config = dict(
    num_hidden_layers=8,
    hidden_size=512,
    num_attention_heads=4,
    num_key_value_heads=4,
    head_dim=64,
    intermediate_size=2048,
    vocab_size=16384,
    hidden_act='relu',
    norm='rmsnorm',
    norm_place='pre',
    norm_eps=1e-05,
    positions='rope',
    rope_theta=10000.0,
    rope_fraction=0.75,
    qk_norm=True,
    attn_scale=0.125,
    bias='none',
    tie_word_embeddings=True,
    parallel_block=False,
    init='uniform',
    init_std_qkv=0.0235,
    init_std_o=0.0,
    init_std_up=0.0235,
    init_std_down=0.0,
    optimizer='muon_variant',
    learning_rate=0.00973,
    lr_mult_o=4.0,
    lr_mult_down=1.5,
    beta1=0.95,
    lr_head=0.00576,
    warmup_steps=132,
    schedule='cos',
    final_lr_fraction=0.0,
    batch_tokens=65536,
    max_seq_len=1024,
    doc_mask=True,
    train_tokens=323600000,
    max_steps=4938,
    dataset='wikipedia_en',
)
MLP neurons of a small language model. Each row is named by its layer, matrix (up: input weights) and neuron, and shows model dimensions 416-479. Each number is 200 + 30 x the weight over its row's rms, rounded and kept within 0 to 999.
Before each neuron's rows, "fires on" lists the tokens most often at its 100 highest values on Wikipedia text that the model never trained on; "fires after" lists the tokens most often just before its 100 highest values on Wikipedia text that the model never trained on.

fires on: "\n"
fires after: "===", " ===", "s===", "==", "==Description=="
L2.up1122,206,203,167,176,204,188,207,168,215,152,119,148,214,201,202,199,226,222,231,200,209,191,231,224,184,153,170,210,188,191,199,235,216,223,206,233,154,254,232,205,192,201,166,197,226,217,216,246,168,214,236,230,219,261,186,183,222,206,238,188,204,144,223,215

fires on: "\n", "he", "am", "ham"
fires after: "\n", " |", " dyn", "-S"
L2.up1789,223,185,223,206,206,141,208,203,250,148,234,169,242,251,195,168,179,168,206,187,211,166,262,181,174,202,145,221,203,239,194,264,138,167,270,191,165,182,252,209,220,156,259,208,175,212,225,179,178,162,208,187,220,191,142,237,178,169,194,200,191,223,236,142

fires on: "\n"
fires after: " ===", "===", " ==", "==", "s==="
L2.up1143,200,187,238,193,182,159,190,160,181,227,147,120,167,215,265,223,264,183,238,231,211,231,128,137,168,187,171,194,166,242,231,204,236,214,182,184,198,234,199,171,193,206,232,213,167,185,220,229,180,233,207,215,193,203,182,245,207,173,181,174,220,220,193,197

fires on: "\n", " 25", " and", " (3", " 5"
fires after: " |", " =", " Edwards"
L2.up688,184,157,140,195,176,195,248,164,243,236,174,235,245,186,218,155,229,207,166,306,196,175,250,160,207,249,218,178,195,187,170,200,164,165,237,204,241,258,223,212,240,171,203,207,245,179,180,146,180,217,241,258,226,221,215,250,194,234,128,211,169,193,248,236

fires on: "On", " Tra", "F", "D", "O"
fires after: "\n"
L2.up695,121,201,179,253,245,258,197,191,247,172,176,190,179,233,232,178,152,204,195,190,216,189,180,222,224,251,224,196,186,184,182,207,189,173,217,197,182,214,173,222,239,165,179,184,188,217,181,173,175,259,189,221,172,171,201,199,242,231,207,209,196,191,212,154

fires on: "\n", " |", " this", " last"
fires after: "\n", " |", " ", " the", " Turnout"
L2.up397,238,210,193,195,233,219,231,225,235,242,166,145,217,203,266,179,222,206,198,234,208,178,212,150,162,201,213,165,231,225,214,221,153,212,234,136,191,237,190,164,204,152,195,240,183,219,176,222,162,175,156,203,165,151,163,183,219,172,227,208,197,196,208,227

fires on: " |"
fires after: " ", " 0", " 2", " 6", " 7"
L2.up1816,229,191,218,196,191,224,186,195,207,197,172,210,221,148,196,225,271,232,207,223,209,209,214,194,154,259,219,200,174,210,224,208,221,228,123,184,195,187,190,200,201,215,159,170,188,235,204,151,220,276,186,217,194,212,211,144,181,240,214,214,196,219,177,146

fires on: " ", "\n", " |", ")."
fires after: " |"
L2.up875,262,224,194,189,123,240,220,192,222,130,163,188,207,244,216,211,216,138,184,230,242,163,168,213,169,189,166,206,203,256,190,160,164,242,181,267,177,195,267,194,194,186,256,203,202,186,262,169,260,251,163,214,213,224,229,231,203,249,179,161,207,187,190,232

fires on: "\n", "s,"
fires after: " |", ")"
L2.up596,170,227,219,235,227,202,240,150,204,247,167,180,198,224,196,214,175,161,223,221,191,181,191,217,194,198,185,188,180,153,170,181,212,174,172,194,212,249,192,143,163,160,155,180,225,201,197,232,181,176,98,229,231,237,209,234,218,224,242,199,229,186,225,197

fires on: " a", " |", "|", " of"
fires after: " is", " was", "\n", " Party", " No.", " consisted"
L2.up1241,228,227,155,223,220,202,217,256,165,175,216,225,177,184,212,194,176,214,233,162,225,216,192,228,150,167,226,178,206,246,220,206,202,164,197,173,189,187,226,239,142,184,147,202,176,211,179,160,193,137,198,189,246,166,215,205,200,154,160,173,192,218,250,166

fires on: "\n", "r", "ic", " |"
fires after: "\n", "==", "M", " S"
L2.up315,135,188,208,195,208,184,205,229,216,194,204,235,229,210,232,201,204,199,251,208,233,193,167,259,165,157,198,239,240,189,250,237,171,230,221,209,171,190,220,171,218,191,235,202,195,194,207,182,247,113,216,192,185,165,191,139,186,289,203,235,211,197,196,170

fires on: "\n", "==L", "==M", "==E"
fires after: "\n", "==", " ==", "s=="
L2.up135,192,183,227,207,237,117,191,218,187,208,213,195,177,209,210,190,218,220,260,213,222,223,248,211,205,209,184,219,197,208,206,245,194,203,266,186,211,256,228,246,193,199,283,230,203,174,230,166,182,167,271,227,183,164,203,222,211,207,194,164,219,205,249,177

fires on: " |", "ep", " 2"
fires after: " 0", " ", " 1", " |", " 2"
L2.up1869,199,201,193,223,246,245,196,191,236,233,210,206,174,198,148,155,172,192,223,193,180,210,179,180,195,190,209,161,146,181,195,242,225,224,179,223,228,225,173,194,226,197,139,183,229,191,205,199,243,155,201,224,180,225,203,187,244,239,191,158,193,197,262,231

fires on: "|", "\n", "-", " during", " of", " From"
fires after: "\n"
L2.up2016,181,171,168,206,261,169,238,136,239,175,194,177,226,211,174,223,161,221,197,219,216,223,199,153,274,168,219,234,160,197,203,195,215,207,256,221,186,219,218,186,165,197,189,179,219,187,200,216,233,188,203,165,166,215,173,267,225,176,215,209,237,236,177,194